config = dict(
    d_mlp=704,
    activation='swiglu',
    rope_base=10000.0,
    qk_norm=False,
    bias='none',
    tie_embeddings=False,
    init_std_qkv=0.028,
    warmup_steps=200,
    schedule='wsd',
    batch_tokens=32768,
)
MLP neurons of a small language model. Each row is named by its layer, matrix (gate and up: input weights) and neuron, and shows model dimensions 16-111. Each number is 50 + 15 x the weight over its row's rms, rounded and kept within 0 to 99. A neuron's up and down rows have the sign that makes its largest values positive.
A block is one neuron, or neurons of one layer that tend to fire together. After each block is what it responds to, as a language model described it from the Wikipedia text at the highest values.

L9.gate169:59 68 39 37 19 38 22 38 62 41 35 63 25 51 58 33 45 35 67 42 47 54 69 85 52 50 61 51 46 55 50 44 52 60 52 16 61 60 52 51 37 75 49 68 32 54 73 47 80 41 34 77 57 65 38 52 55 38 27 44 74 48 26 71 35 45 46 43 79 51 27 56 62 74 20 64 38 39 39 49 58 35 63 59 49 68 71 54 36 49 70 43 61 64 71 30
L9.up169:41 66 43 23 64 30 49 64 11 53 48 50 39 33 53 34 58 48 56 67 49 17 44 67 34 56 65 66 57 22 41 49 59 66 55 50 42 24 57 35 60 78 54 69 00 42 54 27 31 32 50 51 17 21 56 67 43 37 61 28 66 33 38 80 53 40 27 74 65 71 44 57 46 56 67 19 46 45 59 31 69 72 39 44 86 59 62 41 66 54 28 57 42 42 79 53
Description: Prepositions joining a preceding verb, noun, or participle to its object, mostly to, by, with, as in responses to, killed by, suffered from.

L7.gate29:67 27 46 26 45 51 44 32 55 22 63 51 72 19 46 70 69 40 37 54 54 68 43 33 61 51 54 54 31 42 57 53 53 51 67 60 63 45 45 47 46 36 37 64 41 40 47 44 55 67 34 68 20 59 50 38 00 37 44 33 55 63 48 61 55 80 58 25 45 14 30 57 53 55 63 84 65 68 56 76 53 17 57 48 57 34 41 41 25 45 15 52 41 31 78 71
L7.up29:73 33 38 54 59 31 69 34 43 32 45 56 56 57 16 48 42 42 57 63 66 38 54 64 41 60 36 38 37 82 34 36 49 58 57 48 52 26 44 46 67 69 70 26 64 31 24 30 65 54 54 40 56 50 31 49 46 21 44 63 61 45 25 58 49 22 37 49 36 47 57 45 42 57 48 73 45 48 47 76 54 61 66 40 52 60 32 66 51 63 33 40 44 65 36 51
L7.gate45:49 85 59 42 34 39 63 36 30 20 57 51 60 62 57 22 79 60 62 64 50 67 53 31 57 46 48 73 51 41 52 62 27 48 69 45 68 51 54 62 27 61 69 56 36 78 44 65 46 73 54 53 63 56 55 51 35 57 48 69 60 55 44 64 25 72 54 38 42 38 54 43 45 63 39 33 36 32 60 59 25 49 32 49 30 51 35 57 50 69 44 29 60 37 38 68
L7.up45:43 76 59 55 54 39 38 68 63 30 47 44 31 81 65 71 58 55 59 73 48 59 56 42 44 38 40 43 43 32 65 54 54 45 50 68 59 61 86 55 37 60 52 25 48 34 70 70 32 53 51 37 51 20 45 38 38 59 29 59 82 33 52 46 56 79 64 53 41 37 47 52 30 71 55 51 43 21 86 67 36 47 31 91 49 74 60 67 72 31 41 39 41 49 57 44
L7.gate109:17 56 30 51 40 20 35 62 84 53 67 58 75 49 29 50 55 71 65 79 66 44 55 59 64 59 42 55 48 64 49 52 54 53 51 48 50 70 33 58 59 52 14 56 50 56 49 42 44 59 67 56 60 48 62 57 26 53 80 52 26 49 57 45 32 62 78 26 61 42 37 49 59 88 49 46 49 60 63 50 75 34 61 32 38 45 52 34 41 46 62 62 34 15 71 63
L7.up109:34 25 71 52 18 37 55 58 50 32 75 40 79 44 38 81 80 44 22 54 52 13 60 44 74 33 46 40 83 52 60 65 45 35 47 44 38 39 31 65 42 69 61 52 54 31 55 54 55 56 56 62 34 37 60 65 59 43 70 79 39 82 58 74 20 48 45 21 47 53 49 42 41 47 71 44 51 76 31 71 69 44 49 21 70 38 26 53 22 41 35 35 44 46 40 54
L7.gate407:60 39 33 39 46 60 50 33 44 28 40 43 82 64 63 60 59 76 57 33 72 89 52 36 33 34 50 61 36 59 54 78 64 61 87 42 81 38 36 55 49 24 38 64 39 71 63 45 46 48 55 35 40 49 56 27 63 55 56 94 80 55 46 69 49 55 44 39 17 53 30 61 53 48 34 64 45 53 56 73 47 40 62 66 43 63 47 64 56 68 36 58 49 23 50 71
L7.up407:75 57 68 51 36 34 61 35 53 59 68 50 61 34 63 54 44 21 47 67 53 33 49 63 74 56 34 24 09 54 54 80 73 27 42 56 53 54 69 21 76 65 48 61 56 66 49 34 62 51 62 64 34 25 54 39 26 41 80 42 48 26 45 54 69 64 43 71 40 47 45 62 28 48 53 69 17 51 55 42 34 61 50 33 57 38 59 65 68 48 48 64 53 41 59 41
L7.gate516:55 56 52 58 78 47 39 42 64 28 65 53 68 50 42 56 58 77 51 47 55 56 34 72 33 80 35 49 41 77 34 61 55 46 43 62 53 50 65 55 58 46 54 26 64 26 59 73 72 48 56 35 51 39 49 58 64 44 31 63 27 31 40 50 60 57 36 65 52 34 71 43 61 35 37 60 75 39 56 70 60 39 91 69 61 56 54 79 39 47 25 28 32 15 67 50
L7.up516:59 24 66 33 53 46 75 33 72 32 84 38 84 59 44 61 63 53 63 45 25 72 52 35 62 52 49 75 27 32 62 40 42 81 40 41 32 61 31 62 25 58 51 45 60 68 37 77 18 46 68 56 40 32 46 33 67 54 29 30 63 38 49 60 44 38 53 66 35 45 38 63 49 22 46 59 48 61 44 74 34 34 58 29 26 48 57 49 37 38 53 32 62 29 57 52
L7.gate525:32 54 34 49 63 60 77 23 50 70 26 59 29 51 21 46 55 35 54 46 64 48 32 57 54 53 48 59 44 57 54 23 70 60 44 54 63 58 57 25 68 73 47 56 55 58 49 74 35 50 68 45 54 35 55 53 27 40 46 52 31 31 53 31 44 52 48 56 30 41 51 78 48 63 39 35 52 40 47 52 57 37 61 59 44 48 43 31 46 47 45 66 62 47 49 77
L7.up525:03 68 58 63 28 42 45 36 81 50 66 41 25 52 64 68 40 43 60 40 48 55 51 46 55 45 59 34 51 59 53 45 64 61 68 83 70 28 56 42 61 40 53 48 32 38 60 35 54 90 64 62 42 56 50 36 50 35 56 81 65 51 48 53 63 32 47 12 71 45 36 45 56 47 35 57 54 72 36 57 42 42 53 67 55 50 16 53 47 48 44 50 61 79 56 73
L7.gate552:56 78 53 44 61 24 42 60 40 55 51 29 32 27 44 54 50 39 63 36 52 56 51 48 75 71 29 43 64 65 68 53 58 56 52 86 55 46 37 35 53 52 39 59 56 53 68 45 80 62 54 50 49 36 69 45 85 58 72 20 68 44 49 40 40 41 48 60 46 84 59 63 48 34 56 45 28 11 50 45 42 63 44 38 75 56 36 23 35 43 40 81 49 50 68 68
L7.up552:36 51 42 43 51 58 61 53 50 48 36 68 54 46 36 25 72 36 32 43 19 44 35 72 37 99 48 39 68 72 58 46 56 40 47 35 60 80 51 46 43 31 74 54 41 28 54 53 81 46 26 43 72 43 57 24 58 37 56 61 52 54 34 14 36 54 32 71 50 59 26 63 44 56 68 60 64 58 43 43 66 65 42 41 33 47 55 44 46 61 69 55 47 50 40 74
L7.gate652:37 66 67 54 34 52 57 41 81 54 22 82 85 27 37 63 41 68 34 72 30 70 71 29 33 51 28 63 37 68 48 70 39 44 62 59 54 59 38 24 45 68 64 48 57 55 62 49 47 44 72 63 54 39 44 47 45 61 52 61 52 70 32 78 37 47 42 62 69 44 55 56 56 52 44 62 56 64 59 23 20 70 57 36 71 47 43 82 30 49 46 25 43 25 75 48
L7.up652:22 57 59 66 53 68 55 59 46 66 66 69 69 46 52 38 33 38 62 38 41 59 65 30 35 26 24 58 35 38 30 66 32 54 76 72 73 58 45 22 63 45 65 63 52 31 47 43 58 55 59 78 55 06 56 53 40 48 49 45 40 64 40 63 77 72 54 70 53 46 44 50 64 40 60 41 52 58 53 43 27 25 27 24 79 43 37 71 42 54 39 75 65 44 33 64
Description: The final token of a noun phrase, mostly time spans after a number or quantifier, e.g. two years, recent decades, within days; also section-heading word endings like Reception, topics.

L9.gate188:50 33 68 73 51 37 65 41 53 20 76 63 60 40 55 67 32 33 48 25 58 65 47 43 72 59 46 32 52 47 41 46 45 72 68 71 65 57 57 92 50 61 55 62 53 45 80 65 46 43 52 37 54 32 52 62 28 53 55 44 25 51 47 51 43 52 45 34 87 40 55 59 50 70 49 69 58 62 47 65 64 60 83 24 41 56 28 35 60 48 44 70 48 48 51 56
L9.up188:53 31 53 59 52 28 49 49 86 49 62 77 92 32 73 50 60 59 32 59 49 69 62 60 43 43 47 42 40 65 57 45 47 70 40 54 49 67 51 76 64 59 64 66 47 35 54 51 30 62 52 48 54 56 49 72 25 44 45 50 43 57 59 63 23 39 50 76 45 62 54 57 43 59 70 48 87 48 58 54 85 47 85 48 52 47 68 36 56 50 42 43 16 32 53 64
Description: Word-final plural suffixes completing a noun split across tokens (sp-aces, tr-acks, excav-ators, t-ours), plus line breaks right after wiki section headings like ===Singapore===.

L7.gate88:60 60 60 78 47 41 29 49 09 43 63 54 33 24 59 76 55 42 60 48 22 67 59 50 38 43 80 55 48 46 35 31 56 48 53 52 43 67 38 55 29 60 58 30 83 22 63 63 49 57 33 41 52 43 51 71 57 43 30 42 37 35 19 28 54 68 46 69 49 50 25 46 64 58 67 48 28 54 60 24 52 46 47 83 55 67 62 53 40 69 44 64 63 42 51 44
L7.up88:68 57 54 55 41 52 49 54 25 56 68 41 29 08 71 58 55 35 47 60 52 53 63 19 35 70 61 59 54 71 68 25 50 56 46 56 18 68 54 42 64 35 29 53 29 49 53 72 69 50 44 63 60 50 44 68 70 60 64 63 36 52 21 16 29 37 47 48 59 74 61 40 52 86 52 45 41 60 47 40 59 52 55 97 11 50 53 71 34 44 47 52 45 46 26 48
L7.gate146:46 66 19 50 27 46 41 94 55 64 67 49 88 50 57 21 57 69 59 57 49 64 67 45 57 32 65 67 56 71 80 32 23 50 34 51 38 35 30 71 32 67 29 68 40 54 88 73 62 54 49 52 48 76 62 58 74 36 69 71 67 40 59 50 63 36 48 49 55 35 25 79 59 32 51 45 86 27 32 49 38 52 64 49 59 45 56 76 62 20 30 56 69 62 65 56
L7.up146:41 53 67 50 43 37 52 76 35 56 42 44 48 79 40 48 34 72 67 63 57 63 74 33 50 26 46 44 58 48 33 50 18 40 57 73 38 45 68 67 50 46 66 43 42 57 76 63 41 44 33 43 37 75 28 47 55 45 58 29 37 17 39 39 39 49 46 70 62 49 63 41 78 34 96 37 66 57 67 34 69 53 48 49 59 61 79 64 58 32 47 57 66 49 63 68
L7.gate158:24 29 47 38 86 66 51 57 34 38 56 46 30 38 57 48 54 63 49 59 53 25 48 92 71 60 47 59 59 57 57 70 45 18 53 59 54 50 79 46 50 58 35 56 47 62 53 21 54 13 67 49 40 51 52 69 54 55 37 39 46 77 20 56 37 29 43 69 72 24 58 75 31 70 36 40 49 50 47 58 35 70 61 64 69 49 71 49 53 72 12 38 42 71 47 86
L7.up158:32 57 36 54 42 40 42 85 54 77 44 50 28 50 69 94 35 59 78 62 57 28 50 52 18 66 53 58 42 69 46 50 33 49 45 65 73 41 59 55 55 59 57 44 59 40 41 25 18 40 41 50 67 51 60 53 60 60 32 56 49 31 20 70 46 38 50 49 20 55 53 34 40 63 49 38 56 54 54 25 64 57 78 75 48 27 45 66 51 54 55 68 48 58 62 51
L7.gate365:42 30 52 46 57 41 54 46 51 63 39 47 67 38 44 46 52 52 85 49 50 54 47 27 52 61 46 73 32 46 53 21 52 30 49 62 76 31 55 29 68 62 43 43 50 36 52 38 48 72 51 52 49 28 33 29 57 19 41 37 56 54 45 40 56 42 32 58 55 46 92 40 66 47 50 27 68 57 34 47 62 51 80 56 62 50 30 73 22 42 21 56 48 55 64 89
L7.up365:65 52 32 75 39 70 51 63 50 63 47 72 58 34 57 35 57 60 59 35 36 56 21 66 42 68 55 59 56 46 51 44 75 66 36 57 55 33 64 44 32 16 58 57 32 80 67 53 70 47 58 20 44 54 59 75 61 53 47 58 31 41 38 38 60 35 38 20 66 50 32 52 39 43 38 65 57 33 36 63 60 33 74 77 70 63 43 69 75 34 23 24 38 55 59 73
L7.gate410:53 63 55 37 46 46 37 35 34 40 65 44 40 44 61 50 51 45 59 50 54 51 68 66 56 73 46 42 06 30 49 56 55 49 54 56 75 61 52 75 93 56 47 55 44 12 63 41 65 44 57 42 21 57 54 63 80 52 52 59 58 57 27 77 03 33 39 62 78 56 29 37 55 76 24 52 60 31 52 64 60 66 76 50 64 44 41 49 30 43 40 37 26 76 50 38
L7.up410:60 57 42 67 47 41 33 68 52 34 52 61 65 28 34 35 43 57 52 54 39 46 76 50 31 43 45 88 68 77 46 37 36 63 53 55 23 52 16 68 56 40 50 76 57 24 53 19 84 50 45 63 69 61 33 63 53 44 41 19 64 45 36 47 59 50 45 42 46 35 43 61 59 35 44 38 41 79 53 29 64 53 57 77 72 76 44 62 83 62 30 69 66 36 54 40
L7.gate612:45 34 64 60 50 36 47 53 36 61 56 60 46 30 48 47 28 69 35 45 42 51 78 62 72 72 43 51 23 43 30 72 30 25 66 44 33 60 86 57 60 66 64 54 43 37 66 45 63 48 29 42 63 40 37 49 36 63 60 62 43 19 59 77 32 39 58 35 40 66 63 43 34 54 44 48 82 36 59 47 61 68 40 47 50 42 53 29 70 67 85 70 42 37 46 57
L7.up612:31 51 44 52 60 57 20 60 57 72 46 67 44 49 23 34 39 45 42 57 66 59 45 61 50 59 56 60 50 59 68 27 68 62 43 62 60 57 78 32 49 55 39 71 35 21 67 50 71 70 74 41 41 40 50 40 40 35 54 53 65 56 56 52 55 14 52 49 62 75 38 39 66 75 46 51 49 44 74 55 85 52 49 53 71 73 59 53 11 65 48 26 47 56 41 54
L7.gate636:55 53 41 43 50 27 26 49 59 41 24 24 49 25 37 68 62 45 60 36 48 28 57 68 80 47 71 38 50 49 59 39 42 58 34 56 61 67 80 74 34 53 91 65 61 48 48 60 35 76 57 68 55 62 38 60 43 34 28 59 41 54 65 62 48 62 49 35 27 28 63 38 57 59 46 64 48 57 45 48 47 62 26 74 63 47 53 38 66 71 43 35 76 23 32 70
L7.up636:55 58 35 25 56 47 58 83 72 42 48 50 65 50 60 38 49 30 49 63 73 42 26 67 53 39 66 39 37 61 43 34 40 61 59 57 60 44 94 65 48 41 40 20 56 43 42 55 48 45 52 54 62 56 42 47 60 66 62 29 50 40 28 61 49 47 32 55 33 45 68 74 26 36 46 30 18 64 63 42 43 71 54 45 40 53 46 45 72 50 48 85 34 41 59 56
L7.gate650:56 38 39 33 70 71 59 26 35 74 23 56 54 56 46 36 52 40 70 56 50 30 49 50 83 40 22 64 76 63 66 67 21 56 71 76 38 68 39 47 35 44 64 31 32 32 51 56 48 50 38 69 39 77 44 45 27 51 40 41 67 45 45 54 80 26 40 46 65 48 43 76 49 57 44 43 32 32 73 39 41 19 76 34 58 38 45 53 43 64 43 50 45 52 62 65
L7.up650:55 20 33 53 71 72 47 36 27 68 52 67 32 60 69 34 47 42 42 30 26 63 65 25 46 61 55 26 64 63 54 68 36 61 57 51 60 51 43 53 40 22 65 49 34 57 37 59 62 29 50 40 43 47 47 58 81 23 42 47 47 53 51 37 57 37 65 68 28 54 24 76 82 63 39 50 14 44 32 53 58 58 54 55 64 67 35 67 38 61 54 57 85 22 63 71
Description: Prepositions like at, from, by that come right before a named institution or place, mostly in biographies: professor at, educated at, degree from.